From a checkpoint of a small transformer trained on Wikipedia.
Size: 22 layers, 2 heads of 96, MLP 768 GELU, vocabulary 2048, 10.6M parameters.
Training: a variant of Muon for these matrices, 6688 steps.
MLP neurons of a small language model. Each row is named by its layer, matrix (up: input weights) and neuron, and shows model dimensions 0-191. Each number is 128 + 32 x the weight over its row's rms, rounded and kept within 0 to 255. Numbers have three digits each.
Before each neuron's rows, "fires after" lists the tokens most often just before its 100 highest values on Wikipedia text that the model never trained on.

fires after: " W", " Ha", " And", " St", " st", "ha"
L5.up566:100109112162143174094142136122120082167120116130090128113123162158150158145119105144160155124165105166105125080108181112142151220136145152170111100147117119150126095102123168170149150115164084146127097112170174111121123166153137133091163078131166086113170182151098069093123103150107202201133111187141121144161112104114156149079073102172077123086134127160111117080161118055161047060063100169157157169124096153084116091104161114110069142120141168141088080131137110128111127130115156122112133191164118083087093148090080163163146098075156087128164144086166082155135137168111145103

fires after: " the", " Li", " ma", " The", " |"
L2.up336:070120112114133122099121153121106152088121108150135083095128169114159191130083090096107119176147145114117190171124141168182121173184114088105088137148133157131242086122134119144108196074149076152121151127138189148166081132154158140098170087091103153106150145119108154145102107133125136122103177119145138189184134124178124151152134104118116158109153140106135139160142093164157135139082107095134143071064103136117114131110099076154150164153153104187125178071097057137117102044094209088109130138168074074200127106155132160143130156129143127110101094106080095133105099130131106107

fires after: "\n", " \"", " ", "==", "."
L2.up35:118203174146150100166160113153144096149074153135122139158108195133205101143172092151153113173131085141075139116118076133107177118095114135080119176108074119154155116112104079118123088153124212107127122161137126147144118112116145131091071100135105120055149158129144070178101096148126157136094111082103058106127122119091174152152039124084149133137142142121086141190084086098164163088176146092153055143177090154145101121149131200086129145145094142127140079146140178117109124137172158118115140137109139172108131096146183186102120171112119124124091142134114157142101157162177193124

fires after: "ab", "ri", "c", "li"
L5.up153:129164154154130122101126177145167118101153163181086109119130053078156114184137170141139138063142103140121166128146121123116167072092146207132081104120192195168130120199080087101093107093081181126143160119148158174111123173138143127141111123120154150157156112105122099162172076169109103115164139110098155185127113135123082115121131179100124116194179112132123106127137104104090122146059135153127110146118117111141153121163125135078075102068081110161131067054124102138126112160115082097132194033135090143097143125150166110161129108125127114130174132087156159149139160183128093066

fires after: " pro", " C", "ri", " Com", " E", " De"
L8.up381:169107139098141120108164133162097138174047148137099084108154127053141112110068163162091120088114138107132211121121144087107099116177086168128159109115117141127135107155136148154170098156103115189141138194132177152154119089172118150148122093141100102101128026151133096124107132110174179132119137079121102075117127075078130107154096157151175173158098127172170177154148100076073119147131158148144153065172065157174085142109175152162142151122149149100130074117160134133088151170104174132139183134146127097103117162123156114092152157079099089126140092129108112191090127078112092083

fires after: " S", " Su", "la", "u", "ce", "p"
L6.up179:066176139099159192067048171132111122147130169135089112151140168139158148169160096056196093110136143082153120089148085124158121148116077142137144118111143160092117089175113105098147198121110126096138163103131143153138128150119151119102135189130050178091172133115096120166142101129138091128111161114120079130155074122096086101049130084136111107138106129143164128133092086083126137159113120104144115105159114134122180076133144078148195147179173123154165159073097104038168189186128107131141172094144144152142119139146093129140105117123150137078122209118144151137117177148099101152

fires after: " I", " Gra", "I", " U", " Du", "gra"
L3.up128:092110078076124096115112176144118114141112104059130127090149062109135140122151172161150181139130144187111142083161116157126176090085096181146123129161108152171093077173094151164141157149184140096158098160111224163135154115174164132136218153136095146092096168107143153152077111113147089151169052122152115126137110119143132071122140120151132156135157091099093074123107119149148102148157106158109129118185087178167191117095123161157083093131154116093127085164179132125108113117149180129148187117162093107083106089085134069137111125123091119106093108119151206137093109100118086087

fires after: "al", "l", "im", " Ar", " Di", "com"
L12.up733:084156143130153138135121075164176130097136098141161103141158151100150149074124181135102140164131138146095131154156165039110156059115153141141130144123159096150114123105112086111098147177116088169096093193164129135177213146129160143133113078146069144088127139146167134183076198067122149078092120113128134151151136136121174117104105145101146173110137108128112080121139137136109166071075108143135149116124113104157117135143059169105168195128162085114099134146090098169119080109157142112085076124146105136104102099176122100046139140132086069157163197098059194118108148156107153122

fires after: ",", " |", "an"
L16.up43:183109092161116096159149120107154121166172092131102132086123140119128159077131093146113159128137082116146131091146143105184160158111078100146158153178168133112122137142188173162113153077189098099117098152124157089077047149102156146112146096066096075142093162126127096164188081145128195164176104134132153119172085169128111111178197117126141157064124172172106061118128115090176099160142127080131129127169085143113096127076128139216100122109103120151096098160133102106140101133075162108179155120084083150115089130131092141107104137153139120140093079125153113145176162053152167127

fires after: " the", " in", " of", " a", "co"
L6.up442:073143154112135125065156120122110148176155090052139108080153156129189131144144116076116159159148124080075097069141186152158149116163106129089096129145125128130103096111184090081080130164118142106077142145137160130122107105158123114119135180149122144090124141111105121140141163151162093118108144122162150203081170108139157153152118204098086119200135143158135094087145122135167109162148180152179139106130118159102112151083118113141153154165127090105150124070117079060145130173143184108113111069104141117153043069109187080117137094133099191116222124133152144124067153108140128111

fires after: " (", "\n", " |", "-", " the", ","
L2.up238:103152163116085145111094156106129099118126118122107150155134141128091129136110111138100147113127070100155160113122202177147164141134188148084094115161102166135197112110084129145089177113157093132113156068144183126112173116095138165158065101102171143087062089113096153195165152098077196146161132121152143139153141119187138201123136102127200074130109105167146158104143127138166024157116122144100139135123105184101114115128142120134104120153114108174104084100145133165121133086087114091097172099172175086171151134077113166093115078134114091144105157157123049140125186104134165079

fires after: " the", " a", "A", "qua", " of"
L6.up450:155190154082121139101137123154124158187105147087116132147175177095103124134110114108113127190146121107128162149110121158158102081120165148090142127128072118077130105149130097128046084130173108098124120136204142161153078072117120183120098119139165132118141084080094096123089130111113125177110149187132142130082134124141097095125201162133129145090177167162085072122125132119070076179165122105141059152149129077096123189099122146144117188109166120096045109126105084127056123170166133128086182121111102096162155120070183171147161162102135112149186102133116169136134161124154166112

fires after: " W", "b", " E", "'", " the", " St"
L6.up255:115137074167163142135176092107113095152138112137182119090132123119112228116106076131109099114194074128144152141141203180145155131152075118076096141173074102124094151112142154157130113122137120142124111155161131075155164014119152128110105111176147083113131118160102145067100127181141141147071165154104111124149169139143109101099161118109089170118134143141150115093219068067117136119070114107148131099191132166112123153129117084168138120171152164147200151139109119091108086111134157087106168078170100180161149119105118152149092094120120127141130091128109131131125081197079116132

fires after: " |", "|", "\n", " 2", " 5", " 0"
L2.up134:134152172183163119132154108128144105162133082102135122112125159181137159154051106104130142172117139119167064094109147113151145120170134099087026107141105159106135079100108144135117130126142140179104143125142126106135136124132136151153183148161162162113149152116111071147171124133142168175132185134090198128128122101046160132143130106150159105119127155164100122135200094151155086112089155146095117039138108163144140127151167086114093096118052061128081105043177170138119103180069129129139152138101147118199129127118099102193167134152101111180147124143144075134103145172062151112

fires after: ".", "or", " an", "vol", "\n", " On"
L3.up443:173161140155132055169144085120097186092100150123089095217071114113150104160180138106069147138142162119120093136122142091106150145149148102142092143168139210095122102068150114127146128145099111090111160111146079089085187140105140156071107107138116132141131107194089091114197148113112116129099149160086088150093090138094182152080119112108155144128126107170117090162112109119110140073143149106108090136143114124163106073133062164107117177158098075160144112114090149155089148107152157084143136151130105126164195135180098202137174174141131133154178087121072142170076115178156134130

fires after: "S", " Je", " Ja", "an", "w", "f"
L6.up222:117114117101110143103099101136108083110096146135135175095178184114080154079085126138155176136157116098114197120149155130113143159077115135128100135168148117108184122115165164128125132147169131142157078126136120115104093142041143103078141089135064098184132091125136136123101091123233123103094121091161131144179143124105055150179167096188119202143089065138103093077155106114171119158130169132091166088156096182127107108134100072153139181184129110118159069129162103102100102140119147109164109108167120149099189100102092123149092077141105091149128120159149143152172183173168133125

fires after: " C", " su", "p", "tra", "la", "c"
L8.up320:190180111067137136120123098150151123112090175146094146156106124126159103100123121050112118101136059152138146118144095139151104075123118153108123112137098181171138179101159124119182153115105119144097190131124107093175135109125151179157137096106097115095158104061124100104161076121145152107122144123158124179142138119149097170114142066135184159162166122136182153125138078171116096132114114096097150119105143093112153077131117069126131149083098120098132152081069153229206167210189141165164162105123196156090086126103148091079126110127086133092138117096091189141133156171158110139

fires after: "ri", "ra", " b", " win", "b", " Bro"
L5.up447:077096152127138107124186079122214103208157139155079124134123142160116155133109161150132124138161155116152083157172121113097085113093204101071123152111158148124140121112135160106139141167148194152152114104130103157132097122127170079116114136070119179190158120037134082096130119156143088158172149131141162158084097164086155148105084210075105128182145157110132112123099165120139184144069166093171074109095095114163150172140113111106091115103135133110093163138121112118104118076164075187094101090098107126067154165115177180169123160155124087139085108093097118133125119129129146099

fires after: " the", " The", "The", " large", " a", " an"
L2.up510:115147077149155161158183098144146170055081134108129138134118207094168127133156119151104179169129136159162141104097097143149094121153176126172092117140127139118118154167109074131108126178108111141185141132160130156092107133141107134099093154147120166122146184140095162105110105091105159150134091150147066167073134117137173142108081161061158116117161105118125080094112151160131118095083177073187130134103092099050048042182132182125133168156127117160112163157174132156137094106137131158116131062068130127148160099080129143093158135091143152164122075108086156146089178105125185163

fires after: " ", " a", " the", " 1"
L2.up30:172104148090101102144107157104131162064147107143162141172135169086097137118154137113112101084102145205117148170157103125139119139157129096124075155111124137180182199195111134097061134127054072181185135106199147147158143136069113201114085193093109154158126133116117176124092124133167103158146107180132110092069125088153129175096123091090123140139115177176089117124156125119115175167145154060130079087090102108187123119099161151116141116167174084101113128163110135081121126091127094086100102131113148209157116162151145141105119133101138146118091127151077166121094135164151138149

fires after: "s", " as", " su"
L5.up380:097109127140105139150149095129131073163161177109105150133077154126089172159141130053156125194126078074174143093084133107092116138107144102116145105107101148196103023098137126064095200042162131087149120117173068093152155149137117128090089130116175152062101161152101127112115159184111138134158116071081112187134121130145170104136137152100143154166137174071088118088133132098144134124153144131129163140122145116163186146178144116126144118121163133105118100179124146112178144135157148086062138143156148103153150145122121172093149110115126189149118135165071202085126096093171148116

fires after: " p", " comp", "p", "le", " co", " re"
L6.up260:148097066126158080141129095102143111152209076118076145076102151085150140126125069155175155114104113091121126104101132143125116117184092133087138182161089106127174088136105142103131145183177115152130166180157114147194103122128131092138135121131129128128081124126128074132128106155140090103132159138179135161169118081082100139176129148148082152086197126152140205077091147088122181095119128122149069139167065130171122160096152113127124131134180117122146147088118189162121066174063161143093142105143104096091157110093125188178130110152121114176157105174150120165145097086085162057

fires after: "′", " mo", " W", "w", "s", "f"
L10.up629:120145126096113152097135059134149131069126142120136147171100058182081182171132123189092172135124134139181141126197071149166112161067155137136099147182166155143113102038138157078160128118123137159156112113174131088085144184126131121084160170105134142202121177130170153133193137078147134125097125129141106179132086133153072174128141117112132149059127160136138126121114116126159173085120138124175126157066141067117179079116156087092096189118093114125123148100138096156099137149126173117129122082164124084125093127108141149119123110149128140135141148134108100048053159176108129080

fires after: "ri", " I", "li", "gra", " Li", " the"
L3.up694:055131117150112147132043223128157126113141081139112119117149065115111120115121110131125205124155136181136149083147155092169128210128094147088066147129135095141156129166111132148150126108076127206174147143103146195123076143179114078078162170099174126092145129103122148131099106125161156155141129114103120151131149113123103161094110091136141158101138114091159094106128096114131143157034117195152156111115116164090155119134205125138160060118122079133188126113135177120128087178123103172143197149146083143127075072119174154073089108146124091129080125113141141117122120121121103132

fires after: " comp", "un", " The", "p", "row"
L5.up378:175101102155145065186125167096100153149184135162150120174078106107140148102112079129148126111116123174134134107123110140144091075117172116181128138115070105144116139145133167175149122207163123127174167112131122125089128100082171145182125173137099121114131174068113131149114171127118156096112107186136045178167109067134145127142063163141080165107156148167121144095088081163132149140068108102192122124101092078166128158157136109112141087159077058171122132093106167135143145124131113052180141141088130133155117092062085143114104130120163111147168100088163074145079181133114098126

fires after: "e", "s", " tr", " la", "o", " wh"
L5.up482:087123103147113137146119116193050140148082176144116138148098160104100144125102110148110170175126167129161190109111112127151168152156153100143153124100134119161098106138128173182129156165136102139175097079082119059121129180136120156089069118151119097120114143113139163102115154179144146164146054100102186078103111135209156094128156158090155129045123159146060125131108120144121104147060117106124154113162087133149166117145103132112090071062116139152168131162152102176140099087133224111119125129113129155086091119135093171156203126162130088065111093125119123094135129075178172133

fires after: "ri", "chi", "ra", " high", " Ra", " South"
L2.up527:124091119100132130130094124162121112146152180168114189138103041133105113135125158120122189125142092064114163127133113182108125067107132129121102118142143145111148153138126196156128125137118206143083113120112165124118098115081135033115160044121148146152098164113167100174120095111091163133177164082154131138133152132043163152128157115119113135158111087136119132144149156120145170124145221117083113113135123135134214191139091130127060086118148079118158109097083111156127125143116170193084125176166143114161172083079156145117186168169157109111134073100100125095120139178113101122

fires after: " S", " su", " Su", "s", "S", "im"
L5.up440:103087172125069154119119118164128103132135116066090146145096172160090126129137176111138123157146082158169197092148131152165094014093086154130112073168226142137134084134112138116119175083157136176087119139120115109146114180113137135081157142120102138062143135103109135090121110188132141134120167127042113121100133120146107017096147115149100144153087186139141164125173109088105085140146059159164149130168093100126097078121104138139105156054101055136144171155104163127134202137126107115144114137124109107126122155146156149145133129134084157130161156136140163174119160115145115142